config = dict(
    num_hidden_layers=24,
    hidden_size=256,
    num_attention_heads=6,
    num_key_value_heads=6,
    head_dim=64,
    intermediate_size=704,
    vocab_size=8192,
    hidden_act='swiglu',
    norm='rmsnorm',
    norm_place='pre',
    norm_eps=1e-05,
    positions='rope',
    rope_theta=6190.0,
    rope_fraction=1.0,
    qk_norm=False,
    attn_scale=0.125,
    bias='none',
    tie_word_embeddings=False,
    parallel_block=False,
    init='normal',
    init_std_qkv=0.0454,
    init_std_o=0.00534,
    init_std_up=0.0454,
    init_std_down=0.00395,
    init_out_by_depth=True,
    optimizer='muon_variant',
    learning_rate=0.00844,
    lr_mult_o=3.0,
    lr_mult_down=1.5,
    beta1=0.9,
    lr_head=0.0043,
    warmup_steps=200,
    schedule='wsd',
    decay_fraction=0.535,
    decay_shape='linear',
    final_lr_fraction=0.1,
    batch_tokens=[16384, 32768, 65536],
    max_seq_len=256,
    doc_mask=True,
    train_tokens=365600000,
    max_steps=11615,
    dataset='wikipedia_en',
)
MLP neurons of a small language model. Each row is named by its layer, matrix (gate and up: input weights; down: output weights) and neuron, and shows model dimensions 16-111. Each number is 128 + 24 x the weight over its row's rms, rounded and kept within 0 to 255. A neuron's up and down rows have the sign that makes its largest values positive.
After each neuron's rows, "fires before" lists the tokens most often just after its 100 highest values on Wikipedia text that the model never trained on.

L17.gate504 [158 123 158 118  94 135 138 140 124  90 108 122 134 110  83 102 165 141 126 121 163 147 118 139 113  95 152  94 121 131 140 112 140 107 145 132 171 141  83  97  76 103 137 129 104 163 115 103 154 114 117 104 152 108  96  61  79 115 130 131 150 138 133 110 143 114 153 129  92  77 143 128  82 157 123 182 119 119 161 115 118 150 116 127 127  86 128 164 169 127  96  81 139 129 129 112]
L17.up504 [103 138 114  83 103 130 118 125 151 135  73 128 159  92 124 114  93 123 124 128 100 129 103 152  99  94 109 149 148  83 163  88 107 146  94 114 139  93  86 150 104  70 102 156 129 106 125 129 119 155 127 126 115 124 160 127 127 107 128 140  97 177 156  68  75 163 103 117 116 133 188 121 139 121  84 154  92 146 163 112 109 106 112 152 121  84 159  79 135 124 144 120 114 149 168 126]
L17.down504 [112 114 141  89 149 113 148 138 131 114 146 184 168 138 137 134 100 163 147 130 124 158 124 103 129 126 160 123 154  73 134 170  98  89 131 137 109  93  95  82 156 122 137 138 155 131 142 135 102 138 137 108 143 110 131 182 123 139 141 135  90 153 130 118 153 126 116 104 136 143 164 155 143 124  90 138 129 123 130 152 134 123 159 110 121 113  93 153 133 121 157 163  88  92 158 115]
fires before: "5", "6", "0"

L20.gate529 [103 104 156 143 127 163 168 125 159 124 114 137 101 129 110 123  71 127 141 176 154  99 142 120 107 181 134 104 162 161 131 127 123 126 127  94 116 143 115 138 101  92 133  99 136 128 138 151 144 139  84 143 142 149 115 139  98  64 133 115 121 109 166 153 112 118 111 143 127 152 143 153 114  97 114 129 167 111 129 168 106 107  88 124 117 128 159 129 141 120 127 159 113 117 105 129]
L20.up529 [103 134 142 160 127 129 109 135 164 181 135 162 114 103 117 123 136 172  84 155 115 141 112 114  85 121 134 130 125 149 141 112 141 140 108  81 193 121  95 132 134 128  96 130 108 113 179 127 114 126 122 128 128 191 127 164 136 104 175 108 119 138 147 142  53 120  84 109 104 129 139 161 123 132 128 124 136  97 145 168 140 126  68 124 134 112  90 114 124 122 182 165 138 140 129 107]
L20.down529 [140 156 108 134 148 126 123 182 180 160 107 140 114 155 124 153 100 182 131 123 175 122 133  86 111 153 125 150 165 102 156 136 169 102 158  89 127 142  81 123 110 125  97 156 121 161 133 162 134  81 119 159 133 121 129 114 127 153 123 103 139 148  97 102 117 110 119 121  79 130 151 105 110 130 124 151 121 149 130  98 122 126  78 193 143 130 158 156  93 153 129 134 148  98 167 107]
fires before: "ed", "s", "es", "ing", "e", "ated"

L20.gate399 [136 110 112 178  81 117 165 155  93 128 149 133 132 122 115 104 152 129  99 116 133 130 163 131 118  91 154  85 116 145 117 124 128  89 120 119 180 131 127 137 138 121 128  88 164 116 117 149 131 131 147 120 108 122  82 109 133 155 158 157 126 150  96 115 140 159 121 130 107 127 146 121  55 140 111 146  90 106 101 140 183 149 107 120  87 141  97 168 144 141  90 126 132 111 126 144]
L20.up399 [121 166 140 139 110 136  99 124 136 131 121 115 137 129 123 132 164  92 132 182 164 120 136 117 111  93 151 154 161  93 203 149 105 113 120 176 112 158  54 155 119 125 149 108 131 121 124 119 103 127 154 124 151 108 155 141 119 139 129 152 150 136 126 103 136 112 148 134  89 111  88 134 129  93 115 187 101 100 138 127  94 154 110 139 117  90 111 147 104 140 141 124 112 128 147 170]
L20.down399 [124 145  84 103 162 105 151 136 108 123 142 101 116  96  99 112 139 141 161 137 110 132 137 154 108 128 119  57  88  90  93 128  83  88 146 131 100  63 133 125 142 142 112 123  80 133 139 125 128 133 155 117 165 145 147 104 118 126 110 144  96 110 158  99 167 124 105 115 148  96  70 149 122 118 148 138 160 109 130 103  88 158 112  76 126  72  99 135 178 174 154  89 141 124 114  99]
fires before: "6", "5", "0"

L20.gate91 [153 111  91  90  90 107 141  86 150 153 136 157  85 128 153 170 103 149 145 168 140 131 112 103 105 158 141  47  73 159 141 131 108 132 136  99 156 120  84 119 134 144 131 113 105 121 128 150 125 127 129  94  89 121  96 111 132 121 126 134 117 125 137 124 136 106 133 110 123 143  91 105  98 136 119  99 105 141 171 146 103 109 122 124 126 114 127 134 158 126 136  78 134 110 134 102]
L20.up91 [ 96 110 159 173 118 136  89 142 135 131 138 121 132 149 131 129 130 103 180 133  89 102  78 154 128 112 126 127 167 117 154 123 180 116  91 109 141 155 118 117 145  90 131 128 159  88  82 145 131 159 172 113 151  84 159 138 133 126 152 156 126 111 124 127 102 106 122 134 124 107 127 111 123 140  94 119  86 115 148 108  97 133  78 110 129 168 127 200  97 147 105 146  75 105 133 131]
L20.down91 [151 113 122 142 131  95 134 103 122 124 103 120  99 137  98 130 114 136 130 144 117 144 140 134  91 165 129 125  97 135 142 157 108 117 127 121 124 154 131 111 143 146 147 142  84 148 159 111  95  97 137 114 157 139  95 150  93 157 123 147 150 109 152 165 125 115 134 121 139 166 147 159 100  69 147 114 162 165  83 144 137 116 103 137 153 182 120  89 144 122  72 139 126 133 125 133]
fires before: "6", "7", "5", "4"

L11.gate332 [145 132 102 158 124 152 152 137 138 155 110  87 121 156 157  85  80 113 160 121 164 135 129 125 103 124 158 133 131 138 127 133  97 113 108 145  96 108 114 121 149 147 132 108 120 118  97 146 119 168  88 103 108 125 148 114 151 135 132 144 176 109 163 153 100 140 126 155 133 186 127 150 105 129 170  98 138 125  93 107 117 116 153 163 137 110 165 110 127 139 124 174 123  87 113 125]
L11.up332 [123 143 102 128 144 130 169 119 134 161  96  75 121 147 139 127 120 173 128  98 135 110 115 101 122 137 152 146 151 131 113 144 110 119 140 113 102 133 144  87 139 133  96 172 133 109 132 173 140 133 145 139 120 159 168 107 131 157 130 132 107  98 137 135 177 114 170 110 138 149 166 157 137 152 120 134 121 121 126 128 128 116 139  79 112 126 130 131 165 149 142 115 160  97  96 142]
L11.down332 [127 125 138 118 127  91 173 116 164  98 138 113 128 136 114 125 116 144 139 100 110 130 108 112 130 118 113 187 128 108 121 154 104  97 128 137 107  92 133 102  79 129 151 103 120 103 122 168 144 130 152 133 168 143 142 120 119  96 102 113 148 142 134  83 127 123 116 105 130 106 161 147  89 140  88 151 141 129 116 108 152  92 131 171 108 127 147 103 143 172 186 188 155 102 138 131]
fires before: "s", "ing", "er", "ers", "ed", "ance"

L16.gate691 [130 121 156 163 137 170  89 144 159 138 133 123 148 156 153 141 145 146 123  82 113 158  86 106 121  98 154 131 137 116 123 124 108 180 152 138 141 117 146 115  99 167 137 114 110 149 115 166 166 159 104 106 185 130 131 141 152 124 107 129  68 135  96 113 139 141 107 153 146 131  94 147 149 161 121 154 183 117 109 186 132 109 104 148 153 109 130 107 165 118 132 112 115 140 148 125]
L16.up691 [139 124 132 123  87 117 169 130  98 138 114 126 124 126 143 127 119 101 137 116 134 156 161 108  89 127 150 149 114 167 120 162 142 109 212 173 163 140 125 119 175 140 153  76 133 134 107 127 137 121 111 141 127  88 148 118 121 133  96 129 154 128 123 131 130  95 138 144 104 165 149 163 115 161 124 120  88 173 127 130 150  94 139 143 133 170 154 135 117 150 151 139 130 133 127  80]
L16.down691 [118 120 100 137 165 125 147 152 132 140 115 114 118 163 133 120 130 145 139 149 117 161  96 139 156 148 113 168 168 147 103 112  97 107 103 130 108 151  64 161 112 117  99 104 139 115 104 132  92 141 120 159 100 109 135 122 109 112 158  72 126 156 137 109 162 102 151 122 118 165 111 151 108 156 170 149 136 117 184 107 116 151 118 102 116 121 117 139 109 130  87 104 139 124  94  95]
fires before: " of", "0", "up", "s"

L4.gate481 [157  96 140 131 132 156  67 130 101 140 121 127 147 104 127 154 127 169 144 120 130 116 138 151 128 135 110 148  78 157 105 138 145 114 123 141 120 131 125 145 159 123  98 137 127 131 165 102 132 138 196 105 165 136 136 128 126 152 146 135 145 176 145 131 136 140 179 149 150 177 161 133 114  96 118 114 158 138 121 127  89 128 133 154 134  98 118 134 148 142  83 109 117 107 105 142]
L4.up481 [108 110 137 114 119 121  79 119 134 158 116 121 149  96 124 145 159 144 145 135 142 134  57 148 141 129 120 140 145 158 163 111 151 133 123 113 110 112 115 155 137 140  78 137 122 107 154 104 123 152 186 116 127 108 153 141  96 136 112 130 158 175 141 111 139 123 166 168 120 148 168 151 133  97 103 127 134 134 143 110 123 161  81 120  94 115 110 133 134 128 113 113 170 130 109 112]
L4.down481 [118 108 144 142 128 137 127 136 113 137  72 123 137  80 121 167 112 176 125 141 146  83 121 113 127 144 137 112 103 114 141 140 134 118 150 102 110 140 112 155 143 140  68 114 143 139 155 147 146 136 182 136 113  93 137 113 136 148 126 160 127 165 132 123 169 135 165 146 125 162 151 114 119 115 103 109 154 119 120 109 149 146  83 129 106 132 114 123 121 144  77 147 139 107 137 140]
fires before: "---|---|---|---|", "\n", " Cup", " career", "'", " War"

L4.gate446 [105 153 124 147 133 133 107 112 137 159 118 163 138  99 102 122 125 118 150  87 137 125  98  81 144 143  97 175 146 127 133 110 109 111 102 136 132  68 100 156 149 121  95 147  88 110 120 152 135 126 127  80  93 150 132 132 128 124 105 129 127 187 158 118  88 111 174 135 121 142 129 151 109 170 114  90 113 127  69 110  99  99 109  97  99 172  79 103 113 124 115 106 180  94 109 132]
L4.up446 [118 106 101 120 105 122 141 130  98 167 124 153 123  75 102 132 184 103 164 104  99 122  69 119 135 166 122 117 106 128 116 132 118 140 126 124 151  62 152 135 145 162  90 147 139 105 114 155 144 153 135  93  83 151 143 108 123 145 131 179 124 127 142 136  91 147 163 145  92 152 133 120 125 105 140 132 125 115 128 109 131 130  83  75  95 157 107 113 117  86 116  91 175 112 117 156]
L4.down446 [129 126  94 127 122 139 155 133 113 186 111 120 129 105 122  85 180 141 127  77 136 104  73 136 120 136 107 126 111 145 117 166 108 136 141 164  94  89 112 120 135 138 133 124 107 117 166 142 132 143 144  56 138 135 136 123 141  89 103 161 138 179 167 124 161 199 119 130 139 150 119  96  60 137  96 137 125 109  90 124 139 136 150  80 114 159 108 128 101  88 136 120 168 111 127 139]
fires before: "\n", "---|---|---|---|"

L19.gate384 [106 119 123 162 141 168 111 171 163 160  70 131 110 155 179 157 129 101 149 148 149 121  77 110 151 137 130 134 138 104 144 153 161 141 159 130 153 109 138 109 108 135 121  92 145 133  96 121 139 165 127 141 116  88 109 115 100  90 116 135 105 153 113 111 109 114 111 110 104 142 138 154 162 137 113 123 181 100  80 160  97 112 145 187  85 121 157 132 100  91 141 134 139 145 148 112]
L19.up384 [ 73 156 139 137  92 144 106 125 119 125 119 132 139 144 146 126 120 103 183  89 159 110 112 102 120 137 127  94 148 109 127 148 144 145 141  87 170 110 112 121 108  99 118 118 150 124 139 118 159 116 152 122 131 100 115 140 161 130 124 113 146 132 135  70  89 136 150 141 122  95 142 136 168 106 136  70 117 125 124 130 115 152 134 152 119 123 108  95 118 129 137 110 181 122 117 116]
L19.down384 [125  80 136 138 133 152 121 157 145 113 143 102 104 133 126 101  95 139 114 147 111 155 135 119 166 128 136 103 109 137 102 150 114 116 127 166 100 126 126 170 107 124  96 111 110 167 110 157  95 105 115 138 134 188 161 107 146 165 115 142 130 107 129  79 166 119 117 101 147 146 121 137 119 165 151 149 172 116 151 134  81 131 134  98 165 134 157 124 164 158 126 139 127 121 161 138]
fires before: "s", " of"

L20.gate380 [107 121  98 172 108 154 137 146 149 101 117 159 103  85 113 116 112 156 141 103 100  64 159 103 132 135 122 122 172 130 100 106  90 119 112 103  95 116 121 120 111 155 145 101 135 123 179 177 113 136 144 135 116 149 147 101 142 133 109 122 146 141 140 162  82  77 137 118 110 129  64 140 149  80 134 115 134 135 122 128 143  64  89 122 137 101 116  91 133 147  78 133 119 100 106  95]
L20.up380 [ 96 104 120 134 112 108 128 140 167 128 140  88 151 167 124 110 113 160  66 139 145 153 103 146 115 111 146 104 130 123 132 121 100 114 152 133 136 127 125 136 154 159  45 164 107 138 139 175 145 158  91 116 169 115 170 128  87 132 130 123 117 120 139 112 113 103 117 108 140 133 128 110  64 126 118  93  79 107 150 159 127 120 120 134 172 122  94 128 100  97  93 142 138 134 129 165]
L20.down380 [105 158 175 158  96 177 138 148 126 130 135 130 117 123 104 124 132 169 152 110  91 123 127 123 148  79  83 138 152 141 152 116 105 125 123 112 118 104 115 102  78 118  58 140 136 131 119 136  96  96 129 141 114 118 138 137 147 146 149 111 107 148 119 183 144 110 137 102  91 121 125 127 177 107 105 122 130 129 103 120 146  77 127 184 107 166 183 100 169 134 169 175 120 133 102 131]
fires before: "d", "ed", "ing", "s", "ke"